MLP neurons of a small language model. Each row is named by its layer, matrix (gate and up: input weights) and neuron, and shows model dimensions 256-383. Each number is 500 + 50 x the weight over its row's rms, rounded and kept within 0 to 999. Numbers have three digits each. A neuron's up and down rows have the sign that makes its largest values positive.
A block is one neuron, or neurons of one layer that tend to fire together. After each block is what it responds to, as a language model described it from the Wikipedia text at the highest values.

L9.gate155:566478484556502469491503499502421585592508499543552508515468453475430520461558461494471568469515509492515398538464552441494504555518496494487556535532530540501438492476410571582477504493466526502474496491528503430554451467522413460517465522571564500491499410493555479422490541486474574510456600474512449638510528507541467551483395455522614449495464424552545575559579563516495540527583
L9.up155:501557355569483497399438546524486560544477448576489446430458490435487509462579474497486529544449512522486400457429495536452476460423505477578550530514436473474507478508545436485501471401436479537486495609381564490507533583455530535507505557493537641483447492565468514381460556425476498387540524496521520474551524481492506488472510529543459472424599461473558561404561485542532451462580
L9.gate420:544551474397485547479560369548516574474501623534538511507481489495530507483486533538439538453439458505476483427505457504418504609492514511554467503552459542563524543545573469436500430456510535560468402494428568574577508500506595546545390477470499474497474519460493542540547555561456490418524471466513431551481560465501469501466450516538581574492545548459479435463502479507515622482550
L9.up420:551522450488466513478555413429551538445493485442539549507415472532553516425582504557482582483517374568466484566486554520495503593485570474591481497510524610462476545529495524455600529585551434433544480450408545535500484488477506520513521524419461470400474513395529445500481547471482558440489571496440444519447595502551438544544561500483560513437544597460454491473475527586440541467603
L9.gate514:573517484508502507482573501501605470482520453497583573504453412492502462458593528489465441514430470500464479530513595490426518578499513614468507447577475480520499464540434521535496499578441592427473509521560476593456516609491393393505554492477450468495455492429505450487504493510489545449396559496522527449554488532466560551529500451491599549550475446336514560512560465504494496537556
L9.up514:567516528502457523540612554496562379553467442469454428526543440450529519546486414528416555506480523448532485466534525516432604523461519506532551514508477546445517478472537466487457407454527532543476570475384519413513493564468479422485461461540471448521450428509488515423468466622505487501582530572533496434422593484516419504560606498622489475435522528463543442506533545413466451509521
L9.gate624:535484559391505520553442485540512550502502514524489456463446485497446452386527507511486407609558516474531599621449514584453455507454474424472531546465478496587480541411528592528534538581511417499480534502490495556497512606635605490509572500485449550416532574469534503534516599416463541456465527514413500559529478528582485512529482602534464525523459478425580532543479541440567525444597
L9.up624:471580445598426445462404386453404486463510463530523463421488485500448465581407470421485505460525513528469421452535513517446553533491521457594473609577462437488576408558502426459420600502521579509528506534624518531467524485524531533498494508548493472569556472454518566536534508557482595545510535525468461451434539456542438521495515469581524458530528571476470530506535459534544497375500
L9.gate648:535503470522515474544549504578423470509528563507522444394512479573466424530584593547487479467525444562511500607509535404562538596511515529492537496494596475652544514488499474589470552561436535511528522497515520617461381499455468515448525533490435470479453511516480445430532427485571594545482543442542547571588457373470381502500469528486398484530553506334459555608531577492431473394418
L9.up648:544588482517455467516476551501532505591443606432512493412521484450448499480527510538571535400573477456498440457492490470583488518459457467546371568568491545589474502476581529492459631539470468482513549523516487484481412542526476499536503516509615469546506521490540589428370462522489467451336516503476559536447504498542490460461477521553518505526590429491428526517444451436456554474574
L9.gate746:462454490413481558507465518542467557495577532609537420508559493534542501432487529503523479520531520515536476469480501462546490528472463512442490434454498528472522458523449552504411490448455584457544479588492440494485423440510628484415548532540535522537491551539536473457502523504530598492503551536394532536504503519589534451490434530481499506414560522528465491429515476489528475496596
L9.up746:473527483483393509498444496566528524548608495493490507545467444533487415488473406536564553537469540478454502508492477581565586542542482495442410524501432499502470481490532508516451447509544576545476486522598504569445488626499532485577538559489575414473519487540460575578459483469534461490574551504505410457531516439436491497444425500507575535451534519426504478550521508462465528590350
L9.gate795:482595497476445499490561658581534487490425425502459503489513558505537509530582509499529500610563545450561534456475490494520456493488450576416518545549610552588518503526483564461503480385478468509494509570619495493478508514446441489472506501498465488498550614543577453522432442495528517606507433583533403485462534448481464516504479462460485562551569529497503436476533556529485465533490
L9.up795:571457496481556478549459465539458479542488507433543573526564521512484485541527487553429518597518489463486422472504424486423499515456538528387557443501417631476555527489555544494530524619471468529567479582560488604537514501468493493386507567523481444441461562481465536530462520546394532655476477437445561509487543410536526426433509450558561528437516591522528487540530504418578505441516
L9.gate819:558406551457476540492451518416500546548520584494525519596538386553473506483530466438476494390501532544441515510402548466444459506445484595524436604414552446463546455509563467484469500407517523501488562543475517538462499532576460497573495484510582484434489424467541593439568474569512546423479541523463549477537509451511424516465559526557547556498439527484621530561561438529504516606473
L9.up819:540464461495437502509440525505515474584574492468444434575555491443486487472488439527483564447533444492426458487564466488440500511485464537464494522521510570506518425560586427541459501492494477452449447550515393481509435573539408497472457465524516475469545544536534575588506521518426418390568480520455468568561590543504569461487517447552471456475532459510545499546480397509502444381458
Four-digit year tokens, mostly opening table rows after a pipe or ending date ranges, e.g. | 1964 |, (1972–Present), Powell, 1980.

L8.gate72:479579563423448571494511585530506555471509569491585521489463566455431492496482517526509436534539429436485543552592446489440409531520467494548449371505465480426477549519433657560518557504467573511440379535440447471440474512528491528585462502466502364591482582515484594470527447520461539557468488468481481494477526545436426604504602460564539520448496542523455498434535485564583505555438
L8.up72:580484505462569493485453492545506503526490532524542581494528519502620425569469493515535560389464458475469540483518398423545574564554374491497497451472526473495571479525517498510432520511504550469493609535424449485514471531516488478496395477478606481464538432508465522403474433633497560518514479528489481482487491453570534479566578420576531481523501558520565477409507451481504548462464
L8.gate119:548521512465482443545451493602553574511477534435511501437443463528429535548526513550507439560440555496428459462440523492540470526566515402499547552524511430494500592560487587459506495480438541516452618456493547484461497515454449492488503437560429559493489574478441485433550525477543557578465438459489532563478524554520482577563428432539527501529461518481590586516374463538578586459444
L8.up119:497456489540563503461509533490507433530358507531573476493502487523521501466422522503400476533407519535419485580550530498551511543497560506448547587532499499600561532488481469480424514516492538508522608445544607593435492506446492620482514364484542561468560449494525485501510582449491507551393580470508547412626437501551475543489485517526443561534431468508547561460449466562468545430470
L8.gate360:519579492567480473511446510436398604454537521480551562445449535530514476418487400549482462465445590484513523519441524494454547557488470505477508569573472514532427458492535586565429485582624527539449530518443412464489517486475546565540506488491481508585443533458542514647460492561559522523550509588570504449496468439535487448470486606499548507425444444561481507416473441475541517475559
L8.up360:451479554481551492496531514490517434507479381480562473538448519488545461500446562518526501424462457466573505491508475443519557544604487430515615535471490570470529414449499570552551491577524519587432525457505531463424518523474533501549574496439469541475477479478486550574510549595411407464518506478392523527537547541495607486472529583505485509514469506441466459464440429414467513362451
L8.gate630:549495543519415479498445490498476473495470517474493494427477510456511424503479410614425420495523542469536594510536541504400487448484458508529443409497520452533530631488523495467505468585539543602593466493537531544524431525449477523492454551456459503559485463533508564508496491593469497620448512448531505463454498432530496632516469551450439539502454522340498511457490460515450494480545
L8.up630:442478483532505446536402573557493536538473565445447532455532431434436497509445367576553466498502568465453435490524534544424487425539546454530544598504479419496524471443486514533439472475620487500526566499474433530466465603476553510485522466416431509398496509500536501578524498531534528459499370370534550435427489526542450487623413533521503425505453488464571589508424502537487468471360
L8.gate690:453397487594485547469442532465621535507394484499479487459471495470447469504628496538520474542493444482507432572553488477529490544577570496464563580478438479435516421498429520485433465493495480478525526482558493566521583451525528536432489571434495531558511496507524470425515534445493401439482553497507526488595497546565484463455533485507528521495508447496554558474587525409489396460490
L8.up690:552543573550550534527536430509526482427486319565527567525488430411653473445526479558531507481443463502607491428499418449487517550451505476449449489457482544482497562419477502501526584486523524495521510368476516469534430466442559499541516488500474463491496477454459565518470536499447474548515468538540401440485480482551503587519501576469460530487487488562533472499601555496485542501529
L8.gate730:501528577450540511507573539555437495464530424532560576468462461470380480431472544518532488506495531447525585464522472468525521470539560501512513494533510545548516484421422522519482480498438442564517487516530475520498554571525483521498434476526491473596443458426456519437483498517449495535509468469439546412472544451611469610467513458512459461518506404471567553514421530574556461500478
L8.up730:463541492481516490491500445508537523486361424457587430443518475514466516564512459564510521412462402432535542555488544476468544586551509473482547508500578480468460547502477436456498495600512587577516550429557452475399482477453408627518605518471398583513513478461497507529510476459491490458533502529529562484440558480525579597422553469500526509445540461428512536511553489560618420540447
L8.gate752:475463639575418553429479634523503516553512493504528435486499393495428458455483467477453457535495504432455492529553504463516401519481493542500518429530490360455510453437584569435470452502485391454411564470485477516384499521531425471482536523534484468486483632459591528554499410398523417542539535524580536482486447568447514634465581495481580481451537484595579645433551528562459390455496
L8.up752:504512424429508489525461657457510606486447518461529500509522493659462508515487459464545447570465550512509433524529458536431487580405509463575522455463471548500425480421438538427569493473588446484471482402422498474520527578447459544476590535616499540562419504417472548509566505452498518464411495494586555481606485487397561575375556433438525563483529453518419545416466466486510483553485
L8.gate854:454555422506485456516423632572462445526441543507534517500493527398567553487497405567539464498428482507572520594462504487521551435541581486488478487498506524475598542541578507511480488447474450454456506421456473547459449541460540529490474511398443460492499532435521399450587567493478527497524507543519531468544508530509460520590588526441523479471487521438413578506516466572544301489508
L8.up854:533478476604662466527421489541512457549537513476529509500487491594556550506434489526484561509511487463434454582487554490494530544437539472556557493549538487460531527544565537462398523520463530571531534485477403431505469417502455452454442443497450491511499579524546490593472581525466479510515493547512494499455415486502522491507551498496557605461500562417472552553524520527524509439421
Number tokens, often the second piece of a split decimal or large number, giving a measured quantity before a unit, such as 300.8 /sqmi, 1337 m, 14.5 knots.

L8.gate30:443506491533465524550449508430508469458510527423544538515480556518429514524530523485645502558390515436520523450647568478520524530458545484475519513539476451485482452467574507473509498565457436521468542590414522531450503477517463468616537500500464572543541447409534409496437499568416530511544523461530377557606382542469456492500555496428636370525505525544497585495509529536507522528408
L8.up30:543509529517485544480533524415414531457462460595523502510532459366452486495430548586520341468479543506523475510453461532519525458483531493466538489491542457521512500520553570410468532583493456448523547517480509461582529565499401469452485428402439541506552465414449532477470547567472554540507512439543476611548411413537441582472596522434438432499435453521523531557556478596398405515520
L8.gate406:468457456517431523450475475525612565509539469499465464437541497514445453552537552539504423499502512526559526605496473469432562569372546667516449459551512484571547551476544507564500568402526540537451532557501504531568415562450461505502587441529498587579618475411501439566604363546486580462546534519474543503479498523489402524493603451465479520451455495427495545542467481438536445514473
L8.up406:478478495465520501489484520512499533354503441526456411509479420414464535533545473440406439647534484533496526559478397549500495473481586503528469475576500606455564542520531561525413524531514623526492576421511441511469454494557411394514527497541572501453500444373433439571483572535537508504487505514484490544499475565574468612474529550449478537489506439510471528490502603408400521458549
L8.gate557:565532495577428507442564568478542549443465494533520473424494406506496417526522515474532559489554672471473476439532453529532437550542438569448494628498582506464547536477518546531438505435531472504514388469493423469463516483475505531481393490594444528427553510479501482530484499500536560471507564469467483629507449524541487553498534540429497543502546533453475440512387483502467534525540
L8.up557:556545463539502546572487464468477475452484520437479557493537488469439537482413490464479574425504600453469552467476433502494484446513532529469590562543443492527525505558552566504449613436534517566504486468584545558537494418536514541476520475553526481499496454497486464408440519511445527493526373471462553550385447396468399501606511469474532412570466492462564551406493509482478577533462
L8.gate758:530510537475532570517532468483528481453442521472439499436508559485545513390536493535492478411488468520516502445524527548465492616475539460520579552498538471570518496500423619534494508386552579559571550526472510549515469569465428503571486448640545504506521552463506539523523553524459490557458457474508528510511510632591444498481456494427543477531491506513518446412536552433544493522539
L8.up758:471540449410500477508518525510430575504538520488540454521535473418483523630485467528439504501456515503387546601554550466428479543453591454533488456394509609543586509523521515514491538483429520461548398408533475486394610448489412507496425421479498440475507497505499507507518394476509551457500569510551496481498552525603493471537509488474474487474512423504517440586405455495504454579466
L8.gate880:492473492551556446523562437544552541452491530424518504461477525463427491454522582481486520529567453690486541520493534496515477516508398370613447504524525495516470466477444462464519475504506572489536498517466440559348578506569519530467555513495607474475517416524511506463500463529432510536484494526496459423473470500521427485490493472528595459594498469521511516510570427520464491535500
L8.up880:446497496555407452508455506428526473396457475520558411493471504531473508561503514516466521516531419457530526484512655475454512509497546513520533514484501515550476551436512501447484455451456617514433451489466452504504505508526481469606550482382533428459538455461537560578471565446451501437520484508499569529490493610529496460514491521509521489459446455565536452484482548516429542480564
L8.gate953:497577595543456580505427501468475497526558542497562499537551567587512488547533512491556464552474494595462425528554533622530495385545519528476540511420473410570479521594469510495456559453574514478560609599541442500475536527467531517381558479584492560532537516467540462548538444543501558494398514577462481545524501473469476489511449501468560470475543544486557489478550458506463490493557
L8.up953:471520564531432435459502457418540572553515507549417527540490565449426539533554501541484501528548577507461460452465481499484525481474500500409521488471522522552489441411577481491484486518570529493445469524512478490524443509576538451508567462500472482494486334549595514467509528488493540485491487478464512465571499451456507532547529432473493547454422488469439485552486556521529447477596
L8.gate963:493497463517416492505480440476575391482614456510496540461531511511510522489456493552517487495566524540517532438579571522487502507626518383485508405422507552477485467478485311472445451495530501433509548468537437536541597538497408478457508507545526611499462487605497542513422578472497445538575494500533527462529513429439485417545523412540510502550586567523472473556446486497555563473536
L8.up963:512598525414456457441492544442462410415508524416495534488533495491464529546467552495486551455571413485504505475562472522494544589483441527485496406524462432489517519598515522551477458444421538492494548544424547591513515548502374441474509579471555505514499435471581529548489491584437549472531488457537486480471506431453437442441414497450502534560571466496523572549442419404516497577531
L8.gate968:521519489455502558536409427579430534471501486421454488509489432543495546474538532528545542482528483543450552626477548535470487589493488381427536520493585560542619562539474403521476485466508486602490514533460523455465518403491477412499519466664498488510523486525421378387523496590530395501535518482487493524574528478472545501490481419475540501420497507541533445478518459507434511471419
L8.up968:562468460509521486509447474438484535553487497426420571434513445570488485532497381480473561482490534469426383603485531518526380558591591505435564573529504462573521586565469512519575496443486517518501504550512480456468508506444478438610428426572480493539474442467516562468495517471477500628575497426507471456532481486435510600496565501440529523443400424511502434568524470607486518541466
Year numbers like 1985, 2008, 1994 in dates, table cells, list entries, and from-to ranges, strongest after pipes or dashes.

L9.gate168:512590466596437534582512458503485563502491560554531430523400571497396550439435544514512534530461526522527458443530524388464599581562477502568525429503428437499478495495545520576534533503595527542393469525594580512500492428444502494492506467494531448500565474498417507460522470538444520488473541485386519538492467523598440541462611475517388522465506548458465430518432497475434615578581
L9.up168:468554480423432525418493432523492413476575538544487441465470447524613539569400473399549505524541495424438500500455493507540498591531501454471558494460533430484544486549480493542506520527463489498554526428618599443411527499516555484446552553444480433499517446554563472496515490459468499490492513549502445454485420470517476512530531570503484447439510596478460518564557450480554527485624
L9.gate181:505496510511559531530494390536511622487477438556464493452460457574372601545444470408504497477545565491482457512398545526517472478414453535401541618491520528489567591510541477557427440557568488467447505530491508515463513503489517473444547448388615582565501490453479491538563368551546417558503455472544427462648510518449478555501549427495574441464483572370389519487522488516506378500439
L9.up181:477634507519588495452539433615630479485506444438480515426514539524404490509406438432522530401579573544509547527500487470508507596457457446517488516478455504538553521489582593525513460412490475484495485574512427476454431460463457488521548588576563447523491423490547476457449456465496498537465539551479538427565500469480565550472485568462548574392518501572414514542543485520440479450519
L9.gate277:475552467504518439472491538514459579494594505520449623513507472436414433494554451504580480460445524472569462495591530463560533531432578539571474561531489506601529485569455539553449489432494535468530531546497443433483539413453440523385503594462497549512551431540570558479524525533561510510537531504604582590473422503529563439575440567521521528463496460481469520558463456464434509563479
L9.up277:529529526603451498526452473637485406557542481588488472479452538590605557415452386465476501571448543525483547512513455442523500484479487565538529583553481515363446516536512530419415513564495546435507485456539508507533481509447521522486569555432513519449455500411476553579483443546444517594483459502532613558553558522550484418433434515434524520402534509476511560489489555489518478446524
L9.gate491:461455440440504507522458471508512504503569425491505473519435476598483484515452489447550376479500490567526506546459428400570516552453493531573546534570505536530532554574620510441508440555571451480440511443413478507485508499529556532384528508538493513441433486491633553481507404431494503463493495521593572499515430425502581516492499533463552446482462467525474562507462531528511472595473
L9.up491:514465475493495453441542481525533442525471541501531473500416472511457473543420524550554447408471532458510544519509445562521484452561561588549541540463538459507518563517514610529542458556467486431554590491442476480547440527508534582496509481513528470508511471458591489467517517507553509401488496550432527544551453500483531578513525476453585532496365541430481555530447447349453478547451
L9.gate559:467522527463507527459425463525560557437583488389454490532497442503507450483472494499529411536493476418539425437417357549532596493481470503481460491388428571496463555447532504464482462434498525528549472444519612446474536492540529540452630460432444609487517425424533503504571466513560532500432495413452501507490531551550562447455474503479491480486580481565453477544532457522505401471519
L9.up559:533460525422553441420473472477477516499496488419474518568498438475443448525526476415472483514437553449523430490382434506550574460557525572445545554551456557548413557467483522531517530440537506467557527516513541558525455490518494495487536445394480595476436493555606488470515447507445406494519532452558522428512450595497557503509507452422467438413579529500508470474520487518449465485549
L9.gate939:555529480468480522551502429529588457480521552551447461517437501564517462573443419463515540563479514586500564477449465470492494477480441454531499594476465488476495534505501443503519317531448470515521565581506517422480478501529492486479586585527549600497515423535554456449518469392594573565490490458499392469486480533567463524460454544558508480471583511580467527507547505417516495440452
L9.up939:504548623535504546519401470473567400541499493528403440593513517525445446582510510481528506469525574608499580445537382591474567515518556438618475562449547457466401492469633463556475488440351421509503487556564545525467479479499542552523533473492514524474487545523552418539447431336511574473503541505568526437466513511417537523525539433536518515426466584476495572609511403470530513473523
L9.gate995:452644408409456459515548506518550474525462435485507487449502500509574519526477372488406618545508551569434522598529526465457452470511471404406476528516502418437543593434552494489546512562554459488495541522590461453525443458507513541482541550516455585590581458515485511562533478529555610438431513538534527465589508576516517502511534599442508560561492439553423518424546464433508477563507
L9.up995:435474519360486540425391492458542533464401478541462443542425498454484650452429455480473488475489491553559482428376551517561531462456562490468530565417463491492540429494520482497533486579492481551427632483462463519583490470460465495474470430489463442506603562401522547511552496566438429503583574569494533415568460514467542467544516503506408527545493516447479464464450472545518443420496
L9.gate1014:505545499505535454550495456549511491543468485470498404509549418521555538442402505543489526529480563517503504581490495491461473427447429496483463474448453497531475527523528566550514518376454436524475480550530504504397469488490615580452492493538528627383526495459522478577458525496415608512574505460516450535541495567461523506507538528518562476435536520566499560576469553456555439465471
L9.up1014:464504552488487493491536450607417468417490455404447446602501480449578518502440552412559475485596479450498493436557512510499489504511596457534517643500419461468524453500547483443516521461540551524477525474549560537488478505505475558449544467571513503583404486475450461481562446461548466467373539450509492549455493449524521575400459471566516476483584506536441433516487541478502434467517
Final pieces of Latin genus names or their abbreviations before a species epithet, such as Necturus, Saltasaurus, D.; more weakly, word pieces of personal names, places and table cells in lists.

L11.gate598:445457550545351494391524505361506571515473472541494523477510505459463502460415436596590457479449471502481513513414470514469552491495502534451422558435529392429483570524570534507442500546508452542411507560516493483431487588574460492541467488577418495430535508484482523455503355550451581535474523446479520480392469493501485571503472485453555527449439539591548502507485507483542479477478
L11.up598:429429572447488559482452670456417563494552625530460435532475504469567476507512470468500380436426464583596500571531463435570435568494372492507500570413607443486517473520554540510591523476430495607495564506491548502553467509533444522642479475490519475429537479430469513412437508464545496474567526551449566543405504490498414526480531552546465464460550458480533473483463486454502451412493
Mostly numbers such as years in life spans and birth dates (1912, 1922–2014) and converted measurements or decimals (9.5 kg, 1.83 m, 1.65), sometimes in tables.

L11.gate712:444560552443569472485474489561570546485528467538453565482414464494429471475518504512500427568609540560529529350421514536467628558523500403491558544522447474429607614433586449536544492528569472431558517477457594501467460502468577564422552510499468540537500461438572513485486501485507503500460509472533476536534570456459425483583454474515483468475551505522388454494591492433533522410490
L11.up712:447435461469484513497454475615561501513474447554394551645516504548539425438520545499582426538476459406578567526443467474474418570435455557491537532546387515506582562521598561561500510482532496402529537513455495453440509476451487548567425535508491405503531483535533477457539478494503510511491465592427567514564532446423531576508516588468422498505463490601509431522541443514407424473564
Pieces of Latin scientific names, such as the period in "D." or endings like -us and -ium, plus separators in infobox and table rows like "Website:".

L11.gate67:596469448526526506441416519459514477546549590542494543489467467615440515527535440501389482505518458437388513487509493500522467549499434468517494477495506455538473486455458425494510522445516431440492480444441449583461545445485488481451553529473465490428491485460591551535555484502450490551589570520493459593473431533549477572498477473520485493494514522500506497504505427506473420501458
L11.up67:473499566532558432526474533534539579418529455516483492513459465465502436462514482455432513537563583497510501501520540484511429542491572466445492437543468537470414483535480557531494452534470477490429625502474545441420482514532482567478444494457501447539416471560409495485474582554494382423564539529566496505507462466559512485493507516395518449435429476514489547438476545507618494521612
The value inside a Wikipedia table cell just before its closing pipe, mostly numbers, years ending dates, or column headers, e.g. 0, 2002, Silver.

L8.gate120:560492457507474456464501471433601495520473560424555527572510529477541425446434495423456546559563435531527438512508510512553532487495520554483492470472496526444543511486455510482524464471494521542561554428580436532616522433497556486576516487415428510526529409493507450572495533546503495551384510542433474535568557508517480528502508516406461489471542512422485510524380518535450465402467
L8.up120:526634470438442445459494499494570452419549522514547485485440491564545531530412524588556443457482514476506418529526494434535546568453496463611537532485542443440509516483442555501465539526430505425465501525422438517620506463416550519502501502438458609521594543439495561519527510484406484384527456510517519521498474524499450423488503464491489548468520587504487512497485560396458501476513
L8.gate290:605423557536482484546540397551552442548613489495470521515538463447513483429433477457489430568556508543496529490546510445539511533484490536453503515437520512512427532537486441487544517512503403464459529507524498445522481471391447560490565427436401556540448559478545487472442587542592560434470528454534469454464459504482542541457552560527592579413513479457479457543393506495494441575547
L8.up290:624477408553587416533552445526607487548499526516550438615386495520437503480430483457453550514601449503509513574449490532448548500459451456504515506488539499502538541512589539545443532550531544498602529577516541542585535504503540473518563484472452502594523497446464482435487564438511503509366464479533456538498388398483554626490489484575521482561469537537429424554495464408502481539516
L8.gate355:419559511472547504497509440542543501470558516433527446534525481541502464482488473513564513561495427522485521581523548474504462501322465551469570485501464432432566518485576560471529493486501489439422593473521534501473450493471490594501532426479507564571585434481558517548478492537624603469482469506483506451505503498437577492500489602497492387398474619551479545535539439498473447511503
L8.up355:390561507545564544493541490500545495467541500465588548523464486502426473493422434434531413548510476540527531525456503491444540525413486577489559583515440498426579606428567593550529523484554492477506535450497523498554508534482556554512510450438561574612515434522539478422468499605517580525509452505522472508551457543415548516506499572508493446466489587510444480492459518578489409483528
L8.gate472:525518499428482571454669489524485477467566464538471488525477484431449406474490484452450439417469473481580523530437546416584564509580432547566566470537559486547507519540504478502494509448420414545506541468461393570507530547535518563608556535453391533505437471547522542467522496505440476392500445437502539499498553530491533605597473468488676471497464495519461526598555508463461498508543
L8.up472:513449628499457533486454537477510421568573492522551469490534464513473439574478560497503572435516446534457533468520582469525592515515523480532518485547498579427580526479605555490522515532609588479505512492445463532472559420436558469433499545486546501488452487459528444490447438521460511496549532439584576589474485460507507448487468559400543456473543507433473463467492514549557458501458
L8.gate501:433464635516531461619535491453499479483594495553429512440445481448477461523495458447399481470536520586542427556504526590433532525502469394592625550474465440477562561503441563486471474488523498487565596520509563612527527446554504522471479465515532541547621492551512428499580466421552459559492514499489562463555490472507555535573502520567501509401559502474508481517474452413523500475530
L8.up501:619501539466494461502472522495490542478434519562485518520581513482503376481519429545543456541512514558402563632536458481503471588473623537512487449446608449508474491509531546505537553523542466532463563540577576539510446471549554480413538506545404489587453493392638562490516434519457564534497540501461440478523506481580494532520556509578532565475469431594443559468477529466551391499549
L8.gate579:438483525453528492511420580550474509466603495490596464440486489493477522454442532415510445504485407441495473545607479487502543583462600492474631469358509469448508626543505599384526407487590615465440536464559529456578409409443563502502515468452432499504467494456631530410481525423538573512418470541507566550564571517516536469526476484428456430494498577476504495607478513459460499429519
L8.up579:440452540558558515499510466444489483455471532496560568518453436519549512430499505483515531441477490436571504528519538466482553476512539500448465546492473386521566581524444449520529514552574566480489480504530491368537535487601571549502538397560512488521461486486497547418580605576488515526523500541493484537500507509506472567500523603458535539442484500472543470526639489519482531442536
L8.gate691:439500556486522442468462450619510505439501473526434506508556511469481537508483519509573518515489556539661570492484567568478533527507426497499436497458450528539491529429504468390433461488562524467410533566496473546492486450565536442424564468483524438458533641507466547412471487505566479503569497537579493477579516587534470513504562568603480520578552559544411564374475578500446466525479
L8.up691:498608532469454399396465451511498488509518467469433443565517498496508544483482482447455395505508497526508480397488510503478485497507476506520607521472478654527520497495352604466524410527514468485445524546445485485598444425493503437329530470455505459564522545503471562486418516537474537510465499478513568486458486515486491442483469516601497437487540555515437499526473481509515503490559
L8.gate787:419429484426455375496419443493400475592613495555381470525510559459511456447429479514419495504470565539533467512416386502478463416489484498465524564502616460438524604464511500507470522456521530413520507462495513549478493483499584496529548487575514472504411501483538532562455570515510422476433477483427510536381427537499575561541487566513492405547557465515525508555502455478455532479500
L8.up787:502418489566575396381462367464470497457621417512458513486421509492506503478460532452456498470422564469547436540379514463605456470512451500509457549505436548488490516430485585499482506474452546417467459496475413564438490517477503532433530544510545480481472509490539540438463547443551505567403467451462515519478532421445498540483539533510409512496567577601500535535582521460443530439577
Inner or final pieces of Latin genus and species names in taxonomy lists (Fig-ulus, Salta-saur-us, Flav-obacter-ium); more weakly, pieces of other rare or repeated words and names (diph-ther-ia, Lu-ns-ford, Pest-icide).